{"n_layer": 16, "d_model": 160, "n_head": 5, "n_kv_head": 5, "head_dim": 32, "d_mlp": 448, "vocab_size": 8192, "activation": "swiglu", "norm": "rmsnorm", "norm_place": "pre", "norm_eps": 1e-06, "positions": "rope", "rope_base": 10000.0, "rope_fraction": 1.0, "qk_norm": false, "attn_scale": 0.177, "bias": "none", "tie_embeddings": false, "parallel_block": false, "init": "normal", "init_std_qkv": 0.0316, "init_std_o": 0.0, "init_std_up": 0.0316, "init_std_down": 0.0, "optimizer": "muon_variant", "lr": 0.00228, "lr_mult_qkv": 0.4, "lr_mult_o": 1.5, "beta1": 0.95, "lr_head": 0.00458, "grad_clip": 2.0, "warmup_steps": 200, "schedule": "wsd", "decay_fraction": 0.948, "decay_shape": "linear", "final_lr_fraction": 0.0, "batch_tokens": [16384, 32768, 65536], "seq_len": 512, "doc_mask": true, "train_tokens": 241400000, "steps": 6643, "dataset": "wikipedia_en"}
MLP neurons of a small language model. Each row is named by its layer, matrix (gate and up: input weights; down: output weights) and neuron, and shows model dimensions 0-159. Each number is 500 + 25 x the weight over its row's rms, rounded and kept within 0 to 999. Numbers have three digits each. A neuron's up and down rows have the sign that makes its largest values positive.
After each neuron's rows, "fires after" lists the tokens most often just before its 100 highest values on Wikipedia text that the model never trained on; "fires before" lists the tokens most often just after its 100 highest values on Wikipedia text that the model never trained on.

L11.gate64:513483486483452503473513498460562536526453544533480514501497505516503525455477491486495530476515475506522510481447512534491501504471495491524491516496494510517497503490516493449447500504521545530485487487501535491511518519503456512523549485462500514521491508499570518463527514508517497468533544500509470507502541502511504498459471486524546501524499505472526468491525478529531534481501457479536510530526522449499480490551502484499471503494517488534559507487498524447511481507503502
L11.up64:505512466465481500483473570481511495495519498517501483478479468500511492533486508484521494505503487506518451511501466514497455489487517484488489519470462524502521491460484521447460484506496581544517485491466536501488516494482475513506506472509470503510501528519509521466523552475522501505533515505478480501555485475514502531530483540456486490517486526502455506517541503519531449507484463497501501485486482488480527499484476538527477525482515466546506471507484554444530458507522462
L11.down64:480503507530504499500477537506483502502472501478499522513500476525492537517490524481504503504512509510495441507502522487523473511499511512508531521481481501494499513438504518458440457476515592451485512470489455459491517547479490508530486525511515483482504512475505481453516541489489520460545465535453478458525522515524528531516526513518506507514508481498466520517493485515531488475490524500425479501475478478510493509490512542506520550485484524537498497485523515505510533507557489
fires after: "\n\n"
fires before: "="

L8.gate147:515513510516562485495481462545476492467445443474500565550478441486505502513508536493514535544517525498461500513477506502508481529500491531472513519495511510507480480468543557510508511517523517491546513508532471499513507509505513512496455515500457497497507494496492482475444505510528462530527478486482478486506521533513535503497508495484476497461454553514512496505474494538477508478501494506492536473538468492476496524475502516518530468500452518522530486461492491547468493500486503
L8.up147:526473518533489536528498502491496525504466534526475502568500479534497493539516513544483510530547513400463490507501525475500471473492529504481532452499503501488475481487497480498486503495528508511503508508504535509484491515451479501477496498523490476515490513509502542472490461466494494471518480485517485504509460479479489524503451490470512508572526480469494469473536501442519513466524529460498498543508484504498505475535528539504501480526538537502471505497524524471528482512494485
L8.down147:502500511480516519476472450509478501455455473488481510500441481484511536502536529535513495497508483540496484449496510522506497519502530499521514491524508520513468453474516520482518508542513502544530449505496455502478524526508492554480499509508495540503501496519524495503418498498504424500483532525484499522508496472481521484507485463506509479530537469530521514469489530458477459479488515490525508501562495522514533504462513494546530487471463515511543517469505508487504511490497512
fires after: "-", "|", " the"
fires before: "-", "|"

L10.gate103:517517476512523475550511493501526511513476493512487520495468484501533498475533451524506513549483522466518532533494519498506488495502514551530509475512458529517471486459536503479520520492511559498451460493528543464542479513469483488525489507453501501458456511496495513477530512472517503570477513488502501509495476507448460527469484491456511488460486473491464503492520495519491512532505508479507475554512487516506479488453517463497491495450514517537523539492489516507530501460513517
L10.up103:523520462518499489493500467470475476461503471479543484500487475511446549495539487475517494501531548502509578515539498521535446523497498502544522524549478504522499489490479469527500466495486497502480486529478484480536522468487500508537508515505489496483486505509512530476476476534513511475500516534493509509529484476496524477509509509546442515496529478494477489467553484506441504473506515515482465470498473512520530501455484467513462523516504509509493464483497487489499499499427459
L10.down103:509505479498482480533496518504452542480469514500500477489476453501494511498489448493486468508519514492507513500499479487469482530514475517523503561473452499506530489498513458501510521490500530491493494523510563477530534516470482528504520513458486484440480514509501515445480521471491467482487493468465532471502519504480501533462493484517519511507516518467482492507519512476474504552544545471498496521510531495518487497465525453549502468467509504491538541506492555479546444493493476
fires after: "=", " |", " =", "|"
fires before: "\n", "=", "\n\n", "|"

L13.gate110:480535515510501494524499508508477491513476492510503457489467492494478474492538431515462494487486510498484549514516507531504440488533523473515499510495508513500497521480524522494496493476444549478486502498496522505452540506523462522467515487507558489438447498504535512499498437436492521498500513475475496517478488494485515500448524503497530506542503454472502476508530496524490497517564490533520490491484510554464552503457483498528498513468479500498511521497510502480518482499479477
L13.up110:520523471498506449476484516468466548489492502510504534479485460534508510447505493487482469502510485538493488555495501496497475468517472472490490482521481531525469461472512517494536471503498465496506482486544475487529496425494483487490498497476542531446497526509525522492485511527517438546460509480489484487505467506531480517508493487495497506503508523496506493500500509520570488456445453488453501476512459456527525465472467505520502510476526519512485489490536499529521482498505477
L13.down110:509500509501508520526527513525488529512479516550507505492519464501443532464472459491500511492469485493511506502475525521522486500512513519503521523476509470509503475428505531486468553509462515468443489528470490481497540522505480505499514445504506463507471537535507544508504507509489456436523504466492495523510524469494484508467500526491479448512466483478485496483521489527530475473515485536533519498462538527467476475436511503525502496539499497509524509499465504535504490488469453
fires after: " |", "|", "="
fires before: "=", "|"

L10.gate44:498501534550506455490514504506495526507486532459497449517475504538497464508515517546487513472526499496515488451486484514524496471535496501522449516498527510481505512534520523506475522528462515462493473485498509528489548494534520545459531503521512513516496514514497517513490498506451453517510479528482466479492534513514546496442480484473535495527490491496505498491502492472505520459514489544551475516477487535463512530480510451507497511522488506459535534503531490445520483447459490
L10.up44:510519521477508489476504497465495492539467504478518551483497521547506530559490491497506522499520468522520486529511486511527510530507507495508507502521500503478492525491496440547534487503511506564491480492495518492464510547528504475517519497482437483484538500501544489500530523500477510504477518473511521500545520528491462520501499491480493522476485530458519502503539478483465488468501480459454520416517511457455488486469460505489559510470482494473483515529513522501514545473490505
L10.down44:481509514512548533485476469510474496544458454476494496478450493511492498530536494537518503496462497527513501496512528503536468463505499450478506504541497480496496553527497500489522529500481498529513460488445498501517502532493530512496508489510492531519485492530512472450515496532484485508505515540495485438498509477503492470488516515481485509484469510522542450518541520464489491455468490517531490451483516480437456442512495528530481506498444504532503479509512486473495472488498475
fires after: " |", "|"
fires before: "|"

L5.gate215:504530520538511498495541540523513494503484477556474475496487473485501485504524455550491470476491469484518503493458469471483506505524498537500533493508518530501484535530515491524491501465491518446501468516485519482497497495533532467482486466493519510472481488522495508509538507475529521540461495525445509524429501467548517502483531532500538509509450489508514552524520466473533528516474462523516520531469509499487513501515523494494486486516473493474510531505502521456555486471490547
L5.up215:497481492480507528483487515532496494515500488505474547501478497453518492488534490478536490488540482483556484505473443492516435486513479481516447513523506496458502503477521491474481487506529510488545523481519467480511458463507498480523493492513464514544482501525500482475491481506502488509491517514516525466493472570467454466467566510515494518533515446508492516458554511495494476447494490540491484490514548503506492482462505548522505510536519497486502483494486468523498536512523509
L5.down215:545536487501444535520522529521492511508519514524483485538527471489524473482510515530492496453509514532489482498483480511432509480498506516472519486486495534474469560528527510486492476470499549454481459520469471495513520482502500462511472502486507520507495539476496475495517544530540529522453468476458542510452526480499512529453535543479529518478490501531536503468492478523512500509477477522503491526499485485512469510487514498501465523531499512492502518514499469478530478543453518
fires after: " |", "|"
fires before: "|"

L10.gate113:551493488523477484460528508468504474536516476480508514512518486456541458508539502495458534482484473520461528517536471534534496453545531506496507503563505469474475474439550466535517496488491546486479492515515502529502506490502494517496517500501500514504512495474489522435477497516515481495514474497457444473493494527535544486477506466519504517513490487495508499466520495507513507534470445492531479550495519503483484501493524535470503502481475503525463485473529517473469494493495528
L10.up113:502510482518505493481524496522516510488453493484448503545498486543527490487507514468496466450527495519518521467552519522490461486554523534495524504530517476450495479510476492492480453528476491489491494503471537470465462498456574505498512475516470509533489476500496511473477498505489506483511507504518500530500507506481508470479459540551527518508481485507472506499541453530512506538532443496474494481496542517505538485528474472497503500498490492464518461477504541521526449477513521
L10.down113:510519504525485534479474485513496505517506471536536465451501487535502535476456498475496452540470542500491491521539515529490511492510516541504487479457490524474481498490533478506500508498548490506492514487511509536495542500466542531497472551528497491468477480498509508469508476462507497511487480472507506498465513479428488482477511522477512470490539513535437514473490420490510509469513506482478470509473490523504469495493507479489490562504514476531472505488455489453500501463501481
fires after: "\n\n", "'", ")", "s"
fires before: "=", " and"

L8.gate144:515480465472516506480563488496522545497469522479491471545509478540507480444475515463522509512458458523504522517494499529519528523538542497493510470502511487522479492473511505487471541495487471483484451519509473483495537542512480530461520495537478496499480495498529483473472530470479471475481499492503473486482519514503512472490508460484501506479511553510536457531461472552509481493513444509464457506477477500498485553518457460526525492505504521495529479488489511494468480486522530
L8.up144:520502512488507488529476512464470491531495488509502503522465479499489464496529455524497515467493495477476525517501504497490487542510517474457531508523515499543469462512503529492484502511475490488541466553489502515505518512473488480502504462529525534483504514487515525449465525525477460484490433531505484535496509498489518531473475490460490522502478517495458474507482482492483470493528482472428495524491494482498476506525520442545531521457535512554502456470490572486491513509518482
L8.down144:493499491526500482510466504481484507524522497499531468504488505518508455490451511466479494537504513498464506530494477498509499481502472497559467480487491514503476461500504499476479480495502506534509496483519564484555554496517502462534487500491531491492530498525493496497496505492537486458507508533457465521501531489499493497492497543501471498466514492514483520465571477457539470507464497487453524546526485494513523506489468504479486600498504504458451517451507488485516461495498509
fires after: "\n\n"
fires before: "="

L10.gate358:520449490506508488513501530504485508504510479550518525465516471487502494528497538491518524480540538495540538468538546495481476516517499505534506481496504502516504467539466468528459513489491504513499463528547501461509527496514494457494506471521486549523496536437544503486468507485477529532522486507526510485508512519481519506470496471498503504495548550528493484487545484517517496470586520519490476516465475468521483497522487484483494513499518474531521480451473505477531461501500469
L10.up358:493482514472534526482505464440449519503498493517526498475529500523518516472473489510546496493495463487543514494480491495497470516543497522497523456514483515526471485523500452479475543538528530521456487509523534492546492525490518485520523486512511486497475509463532538466496465493462483485498495495528484472475485528506440536487492500490517521483520521544521494494478475570483518464513543474512450501504496471540532558493475514460507470516501494520518491482506516517464517510499527
L10.down358:503437503544491474502484518503485540507488525517537497482471517509505521485509507493519500503496531533495553513546507508494508477556546556522494510493539471534529482498487475494467524502464525483493506494489552497504496507518470492485519517525542521506517520454518518469495500474534483471506515513519469485491460538534550496505489482501529486495540532501512474504533480499516501480543511492492511559502494488508483529524479460453539554486462541515539503462491542511492494470482458
fires after: "\n\n"
fires before: "="

L5.gate119:557528454494498521497485516479526510483513493485470497542506513466514518497527530502530525456458477536537527544496500458463458487519494525488512499526534464527471479471490531495485492484497446503505472485495483520507521454481523474444519501545492464527504500472515481509498484508472459506551508466452523470479532522538486485518505469474525511495496516487495534510470486550501504529491440517496484508478502504488510513457500522497506488506481526553475517482521527466535526486497468
L5.up119:534481505498440525502514514505480487522496491484540515543479505528497449467485506499522496523467475526488481503508495480502472516549515502518537497451460474514549448554507518512456488461528495509490501513508487514477530514517449482520474484538460494498552487512505468482498488513482507489506519522470487487502506499531501535511461483529528536537527475473500486455518493547488500487525501453532484534476494477513500490495475486528452482531495482532485442473531494448499484494494462
L5.down119:523469491479486496484479451515478486444507513520517481524513443511513416492493502513496528549488489553507474510516495560457503503533524471522475472486491532519510461515511447443496512536535492502512506506518512509501486510485496516487505519548475522496500537491510526476516504516508477475482506546470486476499458490476498532498521538496525514495513461498473523437529513506493502484509498518506519479492524509508494503458491491506425529483529485498484456482509507474486551487465484
fires after: "\n\n", " exp", " his", " ac", " its"
fires before: "=", "e", "tic"

L10.gate146:517480511507469466540504505503481465540504508497493479499508459533528526470514509532486529513520474474498499495497529509509508526519500510480476496511451503521523491507506473512441516574463523502496428482481535503502497478478494496510461499569522520524542502502527532479535529491485516538474500519523502481488494559509490498510441467479525484473514491503490491519534517512563485484489518510439488514498541522536473518488496491488515538488501541553512515483478498490526510476468522
L10.up146:566481478493458510471498474494529518517514520492474503527483518537542524511530552453552493490503481454500493476473536512500492492500487553509477460482467509480488486500505464499450485512494503497490468499472505504520516484494524530485534515580479455483508483498554507481511501499489492526522513529481491460461479507485531523502473518496483501484513519492553471464489502494486467463506523497444504506482505515508512474484570502493497509484506520522416494471511505497483501487493523
L10.down146:477462526491437491542506492493470496541480497498508529521505468506485519483475473434486535509478488514501510508534522520512531534520509481528519484483497498492528470493489502507492536511514502480494437477478509489493523532509521537512531519516479501524528505464496521486504538498475473485497518503474511460475502553513463495508512478460519482466492541481479488503530481528556507468525545497414447512502505507535542532483478494486495522519499515518469491496493580502524486505510493
fires after: "\n\n"
fires before: "="

L3.gate412:495536492527491484515493504517486511523473504489473450486488496495480518480504479525524545525498507497489495502501476544480497513521535508506519461520471527512492523494504460489498521447496505492472532454493530510483520493462519485502533511506483496534466532488493514463533510459468466492516501496522494478453450474519462452491465445444527495485484484511543463519556528488525518504462476526513479543482488486469499554501525480490491502492585497493487510476489506446510479474501513
L3.up412:521519498470486501532479511512508470490488486450486461491501514528451513500506473512504519507469493526488513510469469520477484470500475505529516491471473552533537504523504482484468521484491511477487530445491542480512488549487497491514534503500478495542551497489521480524529525487530469437582544530501506458466470478557479463504491502495496494482506489460510472479555492491493475491531474514539482513487498448517474507522506482456498466506527522514504477497508490484523467471495500
L3.down412:499499500503490477556492542522504535526480494468502432509488506505460512470496458493523505484488489526501506506487473516498474520501488522539493496500473562482503485506496498486510507492467525456474499464515536497519536515493497504538516510528491494506479458510546538494507503482494463468515481505478504462436469470568498487480475527473524479475513489471535517471593501510465504489504489518434443512509506491519478476474504477504498506513515511499503464493528494489491464458478490
fires after: ".", " |", "|", ")"
fires before: "=", "The", "In"

L8.gate446:552492479503453490492527483495523536514498482498466519524522526516551489465470496498474490485498494501474515499497489474528504482495514494508546517490488449509465479505544508494455521477492487533500515528482491478466472524484499470503489449530435544490523468507559504462532496504491487503469489514467482485518491511463510517500471515486465529517505509479474477494520556535487532470467509502465495492452475463503508476475458445531508496561528506490520465504521507462517462500486495
L8.up446:530467497544508521509511491511496511514501548518492511492526549505488532474470534504536505481472486466471504496460515478515537474506509525520521485518556505510503490509501495518470533463503512514538537499449500505525472537536548502499472519480463515486488468470510500494492478524468485495492456474488502495544472447514467470475490500484513490502476495513539510501479480487509493508477463514431543515462519464495553508476493481495509515529532419512500474527504508498535483492447513
L8.down446:522468535533513492502509428497460485505502512496535477518466492472500522508518520455523539477512480485525541507487506514529483449499491512514496464518546519505488468539524501530501521503525534506504514465522526491571521507515520520482552504531478531499462526503491502501509501516530462486522517471493534484509510520518531491545518497486520519476480475459497508481469492495499522501463467513426477524446510468507540470500492474487497494520487437531525521498474454516510498477497512
fires after: "\n\n", " search"
fires before: "=", " the"

L8.gate323:498494501522526491560493490520449513524517505535513509533483495501524525472488524478521496528515478487509536467562506494491479502492463512491475441555497533510497523465531502504460485464502505522451436530465473489512494464508535520562491533506502533480542457519528512488483534468493511471480506479504501495505523538503468497473479519511496502535498501505484500542489508513529546478503529492560494501469486532489499521499513494472535553501530474529510535474487504501487523532486514
L8.up323:495508504466496479544439444517486487496487476503490510507467463508559490483467502503519479540500560482523507456503537541480501481530513510512462492460500555519478506498511506468455550453479477519514449442486503502536506502497452524485509489494493508528483482537528493478522490518502530493485500486512507487495461483515471461506481506480519455496475505504464468512497524486511491472468492476511491466510481515487521518483492489487477486485511512505516453536455515524442448506488514
L8.down323:516516502472543520509516498516493489482501512535480523467474501471543495498478472455457512503492518493529557442546502493467496518490502527498491464522482486494519559464476516508480542470506475536478466536472479496519517541485518471525508500472466489500524492532497523467480556486537545505523514461525490448581525499507519535492519497483531480501507495492516474510513515532477511483463474499514481515448496459496537478515504471479528491488513519516491510514483491513495535532477500
fires after: "=", " ="
fires before: "\n", "\n\n", "="

L8.gate59:511488506515527476499509498508478489552518512466493502478526551543519546494549467504542501477520499431484498517497518519499475486495523484500489536502448509524492536511483511442496504484498504507539490489504522515483478504487490516476461489541528483517527466501517504477490502502485488475502503468473481496525490496524494569456491509513456526502536483502566516468468490505520495470463473511487471535547532552480519491456476499486487492458552503522479517519503499524487488510507439
L8.up59:494558517554526495510503480475491497524488525520509487486475541466510515469518485522534502458482495453512490472517459524494455518491483472478498488478482512507477517481515490522557505533488513527465536504496498478486492499499506522464547474510521484539513501473489532471515524489433547501523511485507510481454516531486480489507537500509452500502524491434510503478543481513460504532503526510493496454457501455517533497461511541516512468481528488521502451538482525503500493530483524
L8.down59:505491465528548512484455493536483507514497529474496465526474547492486461464498490554509460493520527497513504473469506496509504518481480542423516507504482506488510480460496487479526507504474549497512490505496464482524527502497516510491509506494467496554483494472492477491507504480535543535513521522506490511498498525537480532529495518460475531409500479473500473544507516543483503486514455518489492454498509475490560507518526496464526511521507519493469504482457476486495529494465513
fires after: "|"
fires before: "-"

L3.gate220:538521492516518470489488500509471504547498487482475512490499536499495506478479475544515527462518530520480480489542455498511460495540504523490535523489494507506498489493512453483510547507534483496512484449525509492500455482502497486480490501513533507532511534499533523462499510499525475505497458530503442482450488488529491482520491461490514502498496486501506494515536505505508538468468460533441462492444485484452499515517532481520484512482579501490522483481480504444507455468470468
L3.up220:522454501490540454515472523516527480510516504519465491495475468528435521525477467505480557500525536496482500528499509526510466510497510525513524500471526524540545437510453478474454532478485495498523481482533518480531494484485494441507495515523486518535539528482500531469487553493501497495492509494496494490501484501506525445502495501468521531472542523531492474489530464507523501512521468505459476514427494481501511531508498514475487509474534517508520508472494528472521466510483518
L3.down220:520453489493486496528487526504519510510505523507467487514504498517444506530484461488499519494481520483496488538464544519510483521505515514522474495495501520491482444493469500471474481467461491448548459514520546528551539511474503481482489502518498509532504478507518572469518512480471506494497507477467526477527489513521505482500520512455492528497519538501505453469516506497503481498519420485428489539470505476535505527479518516464495550485508503492495488466527506470504456505504515
fires after: ".", " |", "|", "\"", "\n\n"
fires before: "=", "|", " |", "The", "In"

L8.gate360:521503502492521522474496517523508519549522473494456523518504465528495503522498553495493512486506541527528541509534472513476500492535514499511507487520513512465482531482499455509479486465467456527469462476462512508460511506514516491463510476509527544489498465495507479475534511520528502487507484517484570549521520518532502467508471564493500490458502507537506506508493483517517521462513537490502518494473460498521500560488494507502512532452495528543485516458478464482522529483446523
L8.up360:518485466500465532558469534483519509532491483500544506529524497470483507472495496466478484517435531491465522502491500500503475470522529531450532490507502458505496506464520545463514487459506513529497526476474504497518486488491494538509539503497507476484514532498460546510547512470486461538504473449487468511498472503507519498491540465513497516510485495522497515488565495498535518501474494471503576537459457508530490485506496508537486489464480488510488493498461511482527462519492500
L8.down360:560493485486479483537502519489522536509488500497489514510536503495511501451528481447515532517565480492533522498514453514510500501549503558460498513493507471510543525445496467539508542521481525480534491483513538542515504525475483502489505510490492480484505492496482511494492465508488474488509487485487460452477479546456541495498482438471532510526529503482476495484492503484544529519517496477562482558516505459503539527529475502498497510488511529507505471520517496477490489509490483
fires after: "\n\n", "=", "\n", " ="
fires before: "="

L6.gate374:504512489503488485539500466503483480546505533510531544520507444508488511484524528501507462508477537505460507515510512468450468511473505501486534448517495547509500515462512542503558523492504497514531519509450514488477511457482509520499429510482522488513521461473520521468510490501526469519512531539466471484521480504472529493505455509493489509510444489484479457469534513525506526495514517486498516534526499488463495465442517458476501491496523527502478517504476505530544491525481475
L6.up374:488526486539466515499499477500500524496514509479496543488502451491462488503489447505519492501503489466542492553500539520508472497503498503472493486494513460532524508544519530522510528453499512515494474520527474495481505528511514412491464510502518525517505498533506500467493517494500451465497555497553488485533482488552477505519499521506468487532444478497492515504536543507504535502495507514496494448478482524515462552532476504508459474498499533518513511503523547496470488540469484
L6.down374:528481483479531478446492513472492477507450511509492496474494560507519485483480489497485498528506478533519495507499519483501509520503515493518551486492513488558484477525464475465490528484497517536540529532492462521458502518525478478506566488539542508528478496483496507479516490517499512493512539527486482511528458533470485523489483486520507475524497480489519513468532514500474536497509411490525519479532472492464515487553484537503555491510467525472545502502501487475491546512494467
fires after: "-", "|"
fires before: "-", "|"

L3.gate389:479566540479508489507524497546461506515498466477558490501526524451505517482516453517499495481559520530471502472478536484499543523489490522519505487497506531535533518487486513494506478511472561493480500508509454502500508519531475504502494482469486489456481563528484459506535485450501498505478523499503488521517465466463536459458478504525476465517481500493486498482517501470533482518508527512531467517505524514460476478477520500471512497445524449504497534500503480494498484501524480
L3.up389:453520523532524476480508520476480536516444464482508510517516509507468519485456446524466499491497528526516538513503479509471540496484496539517480454519511543534471499531472454468520477507485484473518494490452466501522502513522464493492475464474521481494498537496508501486521493537511483510522500481500485573522461499479482512454520519521462489496488476503490519469501514495524510500481520497491496496462524518491486488426505496473453523519528446469492532502508485520525471515548489
L3.down389:485548461536524507504468465497513477484491516483531524514503490451484530467524476460512465506527504548494502487489528489511514521492477474523491499484504535542489484465487529537519463528475545527530460467488496494506486541512459495435455523488519482484472548520520487450485524528443511497504487524511468550497449521543514517471456521490461486517478501504513534456531482493503505467472485497505468479509508501508509498483510504491477499453536511478529508501498495478522494497491466
fires after: "=", "-", " Gold", " |"
fires before: "=", ":", " –", " a", " the"

L2.gate29:524486493518473503498530464529486493548505464525482535505512477473516467510471478519524493505490511466498502467543482477487473543488518492476505508493507506495504470488503465481477495474501470468526535501511514525484458463509486470452470502528501514503472484468529502468516532523532507528463503527483443509490526470497494525462487500479500534470507464494466456465530510518504460487529574500472491454535466530516534495524546488552527473508487514501451484509455499484535505477484484
L2.up29:510478487475489479474527468527492485550474505510513531499538479509508505509459458532512514499499502493491489485500416478500482523451526517521504505514525490522525477450505474494480499473514517505503489522494507524520487503526485481465465478546491507531481502508531507439506539514541514497477508551504468476533533501496506499492510513481506515484497479521505484521506465533509457498518574469459457441542487549520531504510530522519511492480496534498460495477510534479539541482521492
L2.down29:481516455522505463533470497476543511509460531460511519475456499526488506493448487469487518483536505486496496507459484480513485540473501486553510482481473495532508519525485485470472490519472483506486521483512503535512540555434491512502535497526540499506452523549520487498506481455522512488527503499526494524497465511562486477496470481497507458478512495503508490531478495491500472491478493546461485498521501538496544525474486475494482518539531489517487536472479504542508516459536531
fires after: "\n\n", "(", ".", " the"
fires before: "=", ")", " of", " his", " the"

L5.gate9:481495466461523524537539494541520538483533490535463506461512489478485466505518521484513467528550515450456499467497545466499499535526473465493518493494486484449498493514462519528519479529467524496456497517465511494551526504485482547473504530488473506528459486498502472495477502507511514529483516535467476506523490503477509549514483498497486477517507484484480506495465511512528503451539551534507480508552493502461484493493468485535533474489510521519478535532480470465498482505493525
L5.up9:536474499486492518524558487487527499451479499492546536478463502468493511478496497498556528550519461497517482477486483477503496532534512447484506507505503473504473506514521514498515526489535500477499500453546516459472536532499491472480486481485537485484529432461497501483516493487501504472470493491526509460452481482524482483513480502495529507511456513479456501487501510534527500483524491558555457501531494493509479551498470497519512511493551540491511500498528524485504526506548501
L5.down9:499465494490511502479532476466467503562499480495494475517536500544529471505508508513518496491499514477505480482508510543488449504483527504516511542460528512510489493485465488506517520492517483525510513506453490504528484475523489486517535501518475511544488500500444490475506516523487499529506539486509470508508497500457500533521499507489487468544564485477522490497516527528499495494501507456532534511486498484449490455485480508547466526505445454511446538559515529465520533437512498
fires after: "|"
fires before: "-"

L11.gate208:512504498512524499532528471532464505516508477430508525491470470483487476473513493507507521459538500453522527530501522503503485473535548486502481475524480477473487508510552496476464503505480486486495499518469503477518515535529510499539505455478449476496502506480494496464470499471496479510500495468466486487528489508509518472501502495521517450497520516526496465526517538510461494475479505459482469531458532523495507503515456479423500501509449445537479544505450521485494498536487504
L11.up208:500503470494557493524531512509573511493501482493507481517505456506503497478489518527462495496491532484547515488478562530521501487503510505480510451494465536514518486506513519471472494487482520503509464507480519531485507497531488475570538477516461463546511483540516505508489487467513513483513515496516497484518467519521454502507520492465521468528515525550513487477489510536491498461485526522443509504471507546488560537499476466468496501481477479512489542469480509477500483536456500
L11.down208:498479523494437529484479510525480506541530511506451475537471454448482512495478510461545465491523508491535503504519447467492474521491502530507517496508455524498508528504515518488456557499499534539500476498491514481535507521472524548501499489500535479491469501482547483478520526461508476492455499488526482510500509535519508517501529538533471521515508524470493531522480538472504481475490510478421508499488510465502550539472508508494511506485516521514468511506530487516531488534508511
fires after: "=", "\n\n", " ="
fires before: "\n", "=", "\n\n"

L10.gate311:533441458481473480478507521489532505516507498508480519488533486495494513490503535483512459506482532485515535489482535518529486504517545490516489481486512516504521528541493513482468546517527504500455465492469507520531478474514505489525539468531491474521492474484510513453524525444525534509549483514482488461513425528544485514491465510523521469523547546500514521478518466535502488496492511526459470484480505487505514500468484476471488470525461488538531535474476518538506492469498492
L10.up311:544459472525517516495525461495552509519505490530512505518523484483516482514477517486504463502507523479517478481485583491481497456545550510534455486513505516496525458517527486483426503514509515507508505449511518493514519487497488487533533467516477487502478499471512520450527510477489477534538514517479497477538473553517494512480489484491533484488542542523512496494517497500520505469486512489475502503446527472485471512493487454488505468481476509527457561486462525513513489488505480
L10.down311:524472474498482503464500490488510531545504507524533494517549491485498495494502536474513496522479482488481523487501511522479490486525554512512516510505491499449510524504530496521480478489497522499474480496491508486523452464478495518520501450516521478532501479505520521470539504482473496474469501521455512498520485512495490489506495523512535516524511490515527509537527482500491507476482531512337521517418508482511532487501500472475498519494511510522478501487462518486501495511484516
fires after: "\n\n"
fires before: "="

L6.gate430:543476499505479511525524508499514507529520543510488457572497469492511485502456548525527525506492542479515548556496493486502484503512515524508509516566550492497520507449516480493491490493531467549492506509491527522535510486487523541487525510480485459479523517528518535518525521479492491480484508477507515470506546495504498510525505511492502555460493514536503481448493479514489523529507460496478457509504505476568496556483482499486515492493476538527522507462476515466515484499480499
L6.up430:485461495483475473528541483463500522518477491488485505549453544457479472521524504489540503475465509449510495502487505488559515484509493511529499495522509502510462503494518524492477481501467513483501512499464549506502515458486535482517489460491472525537471497531479534498533489527492505498500492454463551519496517527467546490504539509524516500491488495535513517458515508548497550502550438492489521534502509488487498499526502489509482496525526521541535487508462544469528488542516522
L6.down430:497522508531455514503531506510500476512503474517513496508546495466488502450480522472483540498500538501488501515497476510453500486517465473490483508460484470539519478487517507481491510502531480501503516514483464520508463492541552531485502515507521478470526480500501519497499503483497499505514491493469480521471496485510516509496485535492515524505527492509519494549503501478506477574481477479449533449544495464521528460486534476475536542481492424463457458476504451472506480477516559
fires after: "\n\n", " pro"
fires before: "=", " the", "ed"